{"num_hidden_layers": 14, "hidden_size": 768, "intermediate_size": 2048, "norm_eps": 1e-05, "rope_theta": 2340.0, "rope_fraction": 1.0, "init": "uniform", "init_std_qkv": 0.0271, "init_std_up": 0.0271, "schedule": "wsd", "doc_mask": true, "train_tokens": 928000000, "max_steps": 7272}
MLP neurons of a small language model. Each row is named by its layer, matrix (down: output weights) and neuron, and shows model dimensions 560-687. Each number is 128 + 32 x the weight over its row's rms, rounded and kept within 0 to 255. Numbers have three digits each. A neuron's up and down rows have the sign that makes its largest values positive.
After each neuron's rows, "raises" lists the tokens whose logits its output raises most directly, leaving later layers aside.

L3.down67:160139121171122092133122130109147109114137107113112141091110157083153112145113108195137154138126108142141133096140125130116063088112116104181163112143111136102072118082127145130173119144165133123093130131095122129142105093053143133165108207167150156118101079094186153121104161140150146174190158097146115170105216165144116168107124102146186103160096088147068022154159115125077174129083
raises: "whom ", "which ", "mark ", "enable ", "which"

L3.down1889:143143144130108192103156119129130168142170115129102158091166122128122163171113155151122136110103130140084106118122184151106150121120169155120123114158151131125139104100079110171110112122171069084211086189167082105141118177137129141121085156104136090165160105126136126148140065085146089138140099128133172199070117133120084136113081115090128127151082184138127091127102151105204121153131
raises: "ing ", "p", "es ", "y", "y "

L3.down1372:126139132072169109109122166165155110164107080142144058129127112116075173188113130172027122164105118154100122137224174138139132139150117141108137125158135110125136093103139180147085095149162134113093170106160111148114036120121090099156123090110135134167149112147082078146116111138135150113176212092156135170151107145075065149177153125119148190092132089088194094103158129155173139182175
raises: "ed", "ed ", "ents ", "ation", "ing "

L3.down1442:077186123093154123130133142151052133160115067150119082177131131092151131169155142089102117164087129119152146117155122136165121177119125096133097134140116175135121151111156138152130126132119162154176112121151185095082150081118103128125158100151116085107148144130128150186148103138094134163123155100100144199115156118103088134083138153109146147066112137178133149156150181092153144149119
raises: "Reception", "History", "Biography", "Background", "Awards"

L3.down850:089080150135136151125174102119128093158131156106086139107133122070111107195134133124137109174122061146172138115091124153129144106068161110103133158158146093123135137137118126121159200137126115141156253143156155080068142153117149121083148151162101114197145119113202141087139120169139181118117150174144171107117157093136100109109157105164153097143199119106129175118060102158136130118099
raises: "ized ", "ization ", "izing ", "ize ", "iz"

L4.down963:176132072110128154120130139173117133094113059138097117122139093103110081139106085107096141134119095140215124176131074098058116143137135133137180155134121142135150165126089096063097138064106068178142124122161131111098084061160127143141146127114088101122162105122082096160105121141138118084159153118112163143152151066168159072180124079159168141117155126105132103143161141092111107178175
raises: "List ", "list ", "ality ", "ok", "list"

L3.down40:144103136122145180084103122129126098156135147173222070118140125162099140188109163165109104149138114116133118134128124081177122126114107126183160087122125159054179101155208091084101122117164102186164151129101146109108205160136130119164096141135176123215128167117160163162070144117134093185137138118127190101071153074123133169137102113178150130181056192097116178147084142121116084106174
raises: "after ", "it ", "following ", "at ", "when "

L3.down1484:129120140209124125111132130195117171121065154126098135180173137174115109124134115106139110125186183178124160133101100139123123127141102135102097127131143139152101192097166100146128119186149074162119082202107137129119170111151096147129189175179114141076136114110144187104124129120165161071121158144159138148163137137162110157133174143083144124151172170125125157075112139155191102123102
raises: "ever ", "such ", "annual ", "possible ", "ever"

L4.down53:145143161086054139117109129141081128111165129111167132125174130146149152123118123114143119155134120151132138161138128068158128117094126079125115066069134116116135134138094101151114162101097153158174111144106087065138152104131150144132127160116064137142126086170127078142136140136151121081115143186130204172096122150067088120158124183202102096138077105132091129167135152134047163129126
raises: "by", "ore", "tly ", "be", "ately "

L4.down724:062153138152208066074153139069089176181112124087157089086149083119093106162148087124112161158145113157152176119120072169177129113125129088158106110154128143175110094115138133136098111115160220120148122114091133118156155117113103132187199101121171137129170130069076114111088060115130141188130179053138194178165173091109161127096134093122071115126101146137163098134119120116147108109120
raises: "example", "example ", "unclear ", "use ", "better "

L4.down586:128159177100109126105099136173134139101127047123113092153181140099084142145131138101130064164112152174115102139134166148112119132093104146039142198138115102148135170123080053168146105086130136095155142138141118135139123133113108123141100081130136111131134148130121118155139101169098193142138146136161188138148143101105083131094141149092092114106134127111139146120130158144118170185196
raises: "es ", "es", "ical ", "ement", "ine "

L4.down1221:100169171205164083144112143096152126107116129163131166148132151156181070151079141161161152178133124127100127142085153159066113129073160166109098078111134142190120179048086145112141145097127131107119161124147114195131135074099147152160165159099128063114140131160164132122153129167131124168119146124154137112133086157125127162156108099156074133123146200184139151157120140212170161145141
raises: "now ", "then ", "far ", "no ", "stric"